From a checkpoint of a small transformer trained on Wikipedia: no position embeddings.
MLP neurons of a small language model. Each row is named by its layer, matrix (up: input weights; down: output weights) and neuron, and shows model dimensions 448-575. Each number is 200 + 20 x the weight over its row's rms, rounded and kept within 0 to 999.
Before each neuron's rows, "fires on" lists the tokens most often at its 100 highest values on Wikipedia text that the model never trained on.

fires on: "es", "s", " s", "-S", " S"
L4.up328,177,146,209,220,181,199,188,230,194,204,200,211,186,226,235,207,194,230,208,177,212,212,220,229,202,181,191,219,194,213,191,197,166,230,184,179,254,188,193,161,224,217,189,156,200,181,195,222,184,219,210,189,207,223,195,230,220,197,193,179,202,211,173,154,154,182,204,194,153,218,203,219,211,178,197,200,199,208,198,186,208,212,155,160,202,190,178,205,204,197,186,202,198,186,189,190,211,204,224,174,197,201,195,186,172,231,222,176,223,194,229,232,187,195,173,195,217,197,209,214,177,193,219,216,212,203,214,200
L4.down328,201,186,160,164,214,176,184,176,224,189,238,167,184,193,197,172,187,221,186,188,191,182,210,209,173,196,211,178,222,197,188,222,159,173,227,213,202,222,151,250,177,198,196,203,210,192,215,202,223,197,192,177,196,204,230,269,245,202,194,190,205,160,201,197,187,202,224,177,200,158,197,182,207,219,196,224,201,184,197,187,182,221,190,201,195,249,192,199,180,196,188,191,179,188,245,220,220,225,172,199,198,227,207,205,219,221,212,232,197,209,205,203,230,212,185,181,191,185,185,206,202,177,192,189,194,185,173,200

fires on: " c", " p", " was", " so", " ref"
L9.up1269,185,209,139,210,189,199,204,180,202,203,205,203,204,186,172,212,208,198,196,208,223,196,227,172,184,211,199,206,191,186,210,232,196,195,193,186,156,193,194,198,193,190,225,182,194,200,196,206,189,213,230,214,202,188,227,196,203,198,190,204,187,207,205,193,205,170,163,222,204,194,245,161,207,218,232,196,179,219,243,189,210,221,229,210,224,205,186,209,195,169,196,189,186,197,225,207,217,204,236,211,179,211,182,220,183,208,228,238,200,207,187,181,184,204,194,221,178,215,264,223,186,259,212,188,193,177,174,192
L9.down1269,173,178,204,206,230,180,176,229,200,218,193,219,201,202,217,213,222,211,179,216,227,207,187,185,193,203,185,183,198,178,194,207,235,186,178,219,198,198,181,188,230,185,240,209,198,179,236,205,198,191,214,150,202,162,206,208,206,170,187,191,192,242,170,202,189,191,232,214,220,224,213,176,198,168,216,225,217,203,227,195,203,211,169,221,216,193,203,215,175,135,211,208,242,168,221,248,189,201,173,224,203,204,157,251,199,172,203,200,179,195,186,220,233,203,212,202,214,204,212,189,170,193,182,211,191,191,193,213

fires on: " S", " s", " to s", " \"S", ", s", "S"
L8.up793,218,193,217,205,221,192,175,208,200,217,167,205,165,206,233,223,172,203,225,169,223,187,243,216,210,200,205,205,177,214,191,231,189,202,200,211,200,202,188,201,211,207,218,188,223,243,214,197,200,196,251,168,177,268,193,213,218,224,175,182,201,187,207,183,186,240,202,194,205,175,176,222,185,211,213,232,231,230,212,194,223,191,190,183,192,182,207,211,186,188,201,207,200,171,200,201,171,188,218,189,203,224,221,213,192,224,202,187,218,181,205,201,224,165,197,146,186,189,207,234,196,196,228,180,185,165,206,187
L8.down793,175,208,196,205,154,199,181,192,226,192,230,196,146,214,220,229,175,206,192,185,203,222,198,196,193,174,216,195,221,226,234,197,199,197,154,204,209,192,179,185,217,218,231,223,218,194,212,196,178,217,186,239,190,184,179,169,200,183,189,190,224,158,218,216,198,187,219,137,221,186,214,202,191,217,190,208,231,184,175,211,211,194,203,199,219,178,228,205,208,195,191,212,212,204,212,198,230,238,200,207,234,165,242,205,232,175,203,173,218,197,191,185,186,212,207,217,199,200,207,183,202,200,185,194,197,195,208,191

fires on: "1", "2", ",", "4"
L9.up680,170,209,162,191,181,200,173,191,197,219,199,220,218,162,195,194,197,224,196,233,193,221,240,220,210,235,191,193,185,195,218,204,193,191,183,224,186,205,202,221,170,190,255,188,191,187,216,221,192,217,233,173,184,198,219,198,183,199,199,239,182,225,206,214,176,212,203,219,194,190,180,185,196,187,251,197,209,213,197,214,189,210,211,231,175,175,219,197,198,201,170,214,203,182,210,193,168,167,180,180,215,220,198,185,180,185,199,189,180,185,181,207,159,239,162,208,213,225,178,162,197,205,221,183,204,203,151,230
L9.down680,233,209,215,215,178,183,196,233,226,162,181,198,219,210,195,166,210,172,189,232,236,195,168,204,234,168,212,230,209,221,187,186,211,218,164,215,189,184,181,166,219,215,213,200,153,223,180,206,181,212,226,218,247,204,205,189,190,192,213,177,218,183,186,238,213,212,219,190,214,209,239,205,160,227,184,153,183,176,179,215,184,191,200,188,206,210,225,195,197,167,194,193,209,187,189,225,177,199,228,192,190,209,179,210,209,196,199,249,199,185,178,191,201,191,193,162,176,209,235,240,200,181,214,209,227,191,219,214

fires on: "e", "a", "en", "ab", " L", "z"
L2.up404,184,213,198,186,195,198,228,199,237,169,167,216,203,205,164,197,202,191,185,187,204,235,180,194,198,209,186,211,245,196,175,198,195,183,154,168,189,208,194,194,203,214,204,212,205,182,176,191,182,184,206,213,197,228,181,210,215,190,183,191,181,220,195,190,167,203,191,200,198,192,155,222,208,138,184,153,182,235,229,211,215,222,214,180,236,180,205,183,185,206,211,187,198,176,207,218,190,160,194,230,203,228,189,193,227,185,171,215,183,211,199,176,183,202,212,214,181,194,217,209,179,218,208,207,172,195,198,197
L2.down404,175,194,196,193,191,206,204,201,196,199,208,191,207,205,212,219,196,228,202,229,202,189,214,174,184,177,218,181,194,217,202,198,192,180,176,217,208,227,204,175,214,167,216,171,202,203,208,203,201,203,189,201,214,211,200,177,194,172,198,226,222,182,194,234,228,203,212,202,190,245,235,232,223,220,193,236,192,191,181,206,229,211,191,224,188,236,187,192,211,235,194,170,183,194,232,187,174,233,211,210,209,168,194,212,208,179,207,176,210,196,246,197,217,231,165,194,213,221,225,173,231,211,168,192,178,211,215,201

fires on: " who", "urance", "ipp", " living", "od", "2"
L2.up875,175,177,236,217,223,216,237,224,188,180,197,213,218,169,187,219,223,192,172,204,203,219,177,233,216,184,201,212,182,154,197,219,198,184,202,198,232,222,178,184,216,227,209,197,195,204,223,186,204,216,197,182,182,199,182,192,174,180,229,209,228,199,201,178,207,227,213,191,197,196,182,190,177,197,214,143,235,212,243,203,191,214,213,189,181,183,168,243,242,224,186,175,224,236,217,172,206,235,198,221,161,201,233,210,219,238,204,207,196,196,175,174,243,174,184,208,181,188,209,201,192,163,251,199,201,201,185,186
L2.down875,218,225,159,197,200,195,218,185,216,196,191,200,218,189,188,216,186,241,197,184,214,197,200,217,246,213,178,219,219,203,208,194,196,223,182,206,192,177,217,203,176,176,186,181,233,181,205,176,185,228,204,167,209,196,211,205,202,249,175,211,207,205,238,200,217,175,189,233,215,196,196,209,184,177,180,177,186,209,232,207,173,187,209,226,192,200,233,156,179,215,197,214,215,185,188,207,220,180,205,200,220,176,232,188,206,203,188,196,248,203,176,203,189,195,190,195,210,208,192,189,190,188,179,202,187,199,184,209

fires on: "s", "ers", "on", "es", "ts", "ment"
L5.up161,222,182,224,209,191,218,196,174,203,187,208,220,211,204,208,189,226,208,231,201,200,238,140,198,190,185,188,227,211,154,227,202,184,215,170,174,228,188,206,185,188,206,168,216,190,220,213,187,173,208,216,199,189,216,227,164,196,171,163,211,223,215,201,193,221,188,221,186,181,189,177,182,183,181,191,182,203,213,215,194,226,214,193,188,215,189,195,168,182,171,208,205,197,195,202,233,215,189,181,225,175,207,209,202,188,227,203,173,226,219,203,202,209,194,173,201,193,197,199,174,184,224,179,195,157,199,156,217
L5.down161,154,194,154,192,227,178,219,211,202,189,189,171,219,187,187,196,134,210,182,198,182,175,230,205,210,202,221,197,188,223,196,199,222,204,200,240,185,177,191,203,207,178,219,199,204,170,189,208,232,198,210,186,213,192,187,243,187,223,217,203,177,183,213,224,216,206,223,193,192,206,227,233,193,194,216,214,187,183,170,182,193,170,191,212,219,205,194,183,217,234,207,211,183,186,227,179,195,214,204,175,193,230,207,201,212,213,201,247,167,176,221,220,186,180,193,191,222,205,218,258,191,194,218,209,237,167,213,173

fires on: "u", "na", "ri", "i"
L2.up373,224,195,227,206,209,210,194,193,208,195,195,176,202,217,199,185,233,209,211,166,214,190,197,192,204,175,217,219,219,219,194,239,228,230,170,228,200,213,185,220,199,179,202,175,205,239,214,208,215,185,224,173,218,207,193,220,177,226,211,236,214,227,229,176,182,195,252,199,183,177,197,180,217,224,200,208,185,210,180,207,198,229,220,164,193,218,175,187,201,222,224,196,202,232,197,202,220,227,193,175,216,200,231,201,196,203,200,175,230,190,214,189,216,230,203,208,145,211,228,191,241,190,218,199,205,207,162,176
L2.down373,141,203,215,203,191,183,226,202,227,221,238,200,213,202,212,215,220,181,227,198,177,244,207,188,214,225,212,207,200,209,189,188,160,182,216,222,188,234,200,217,211,180,229,174,201,216,209,209,168,200,207,240,205,203,190,190,219,192,196,182,184,188,205,198,178,234,194,195,192,216,207,209,149,190,200,208,222,219,242,197,187,171,166,241,190,190,203,175,221,205,186,185,153,173,244,192,207,200,237,220,178,195,172,188,181,221,196,229,236,223,219,201,196,209,197,173,247,175,233,207,212,227,200,197,206,238,232,178

fires on: " North", " south", "orth", " north", "rom", " South"
L5.up96,213,205,231,214,199,228,207,201,210,220,190,201,185,178,208,221,196,225,180,225,182,218,218,228,202,206,204,167,219,206,178,205,189,198,219,216,195,168,233,197,183,210,194,153,255,211,184,225,233,172,218,170,186,201,215,197,166,162,224,177,169,195,207,218,266,203,181,200,193,192,193,214,214,206,256,206,186,184,206,215,244,181,199,188,200,178,217,195,204,195,224,217,163,181,169,189,185,187,206,228,203,228,223,183,199,193,208,222,197,183,217,197,235,192,207,195,195,183,190,230,203,180,127,209,205,222,237,203
L5.down96,207,202,210,169,205,180,172,201,226,181,211,177,200,199,204,204,245,198,194,183,203,194,226,186,225,231,197,195,183,243,202,198,216,204,206,176,217,160,203,161,212,206,162,190,252,207,183,196,197,214,207,217,208,161,199,205,209,170,229,178,181,176,203,233,191,212,200,195,196,225,197,193,206,211,238,204,195,185,154,217,219,223,179,171,203,207,193,224,171,190,193,205,186,189,207,198,200,198,150,198,171,219,221,215,191,204,240,207,213,192,190,205,198,199,241,237,201,193,207,188,155,201,183,192,204,227,233,187

fires on: "u", "a", "at", "on", "t"
L2.up108,187,145,175,209,209,201,235,229,213,221,188,191,202,192,184,208,184,190,196,197,179,200,203,178,209,221,200,228,219,184,191,188,185,212,180,165,258,257,171,188,205,201,235,176,178,188,215,220,223,183,192,171,212,237,206,199,206,161,195,211,218,225,167,167,200,161,237,145,206,195,173,221,208,180,211,171,192,205,184,203,224,189,202,205,201,184,186,195,158,202,201,180,187,218,238,184,186,167,190,202,222,207,202,209,180,203,185,197,210,190,161,202,204,188,165,195,201,197,231,216,212,202,212,194,158,210,207,212
L2.down108,219,181,208,231,195,239,188,240,204,203,250,193,213,195,203,196,178,205,203,180,213,166,210,222,205,186,209,163,215,231,204,221,189,177,201,212,207,217,239,170,195,185,226,218,187,188,173,193,204,216,187,186,185,177,166,218,188,260,220,134,194,161,216,195,218,195,176,208,220,227,203,198,209,191,194,211,201,179,207,199,183,226,215,183,191,216,221,195,231,236,171,223,221,199,197,218,199,195,220,188,202,210,197,185,192,194,209,220,185,243,237,231,211,203,195,230,214,196,181,217,195,199,206,193,245,200,180,179

fires on: "u", " Val", "i", "t", " km", "al"
L2.up682,179,211,216,207,209,207,214,211,210,195,162,207,201,213,185,208,223,168,155,182,182,200,219,214,224,182,203,200,203,189,211,213,181,214,183,198,216,200,171,191,203,189,197,192,190,205,201,228,178,212,203,177,206,193,187,222,201,204,197,212,202,179,189,198,199,237,233,212,218,176,192,187,241,190,188,164,142,206,206,210,233,218,200,179,235,170,191,183,188,211,250,195,159,207,180,211,172,165,202,202,214,211,188,196,185,227,204,185,258,186,192,175,190,177,213,212,176,137,218,200,201,206,205,213,206,189,188,195
L2.down682,194,207,211,206,182,213,192,195,212,204,225,232,220,148,179,176,185,227,210,178,186,198,166,157,202,213,224,222,202,239,211,203,214,222,225,183,202,190,224,194,233,198,165,218,213,215,205,178,201,192,190,202,186,219,184,177,210,237,212,201,202,197,206,184,201,196,191,157,159,228,203,182,177,205,194,186,204,177,201,169,204,218,179,163,198,235,187,222,225,194,203,221,185,169,183,193,222,237,223,194,214,211,229,156,231,217,195,221,184,227,222,213,208,210,251,182,185,186,181,153,197,218,237,222,198,203,179,200

fires on: "a", "c", "e", "g", "u", "er"
L2.up1140,216,192,225,179,180,222,210,187,210,189,191,213,190,173,193,233,209,210,201,164,190,219,174,224,188,202,227,168,203,190,180,211,232,193,158,179,163,198,161,189,171,202,201,215,210,217,192,200,201,198,201,189,187,193,203,219,238,218,183,205,197,215,166,236,211,194,180,213,179,199,167,208,208,194,160,191,188,222,216,201,214,195,194,208,258,211,206,195,166,216,193,230,211,227,205,210,219,179,173,199,187,209,168,212,226,209,185,216,203,189,176,218,190,197,191,187,212,201,216,169,181,202,242,203,189,212,172,186
L2.down1140,214,201,193,164,212,182,211,226,213,215,179,206,148,247,232,185,220,186,202,202,226,175,194,211,227,184,188,250,195,221,225,204,194,205,211,206,191,203,180,207,229,190,172,201,184,181,203,225,191,191,194,188,173,170,188,171,205,193,207,203,259,203,216,179,180,227,221,202,262,202,221,191,177,165,201,220,173,205,220,202,203,199,193,221,200,217,208,211,211,197,191,197,230,191,211,191,189,203,209,203,186,220,202,197,203,214,219,206,194,172,210,203,204,209,193,199,207,192,196,231,178,156,180,190,184,193,209,220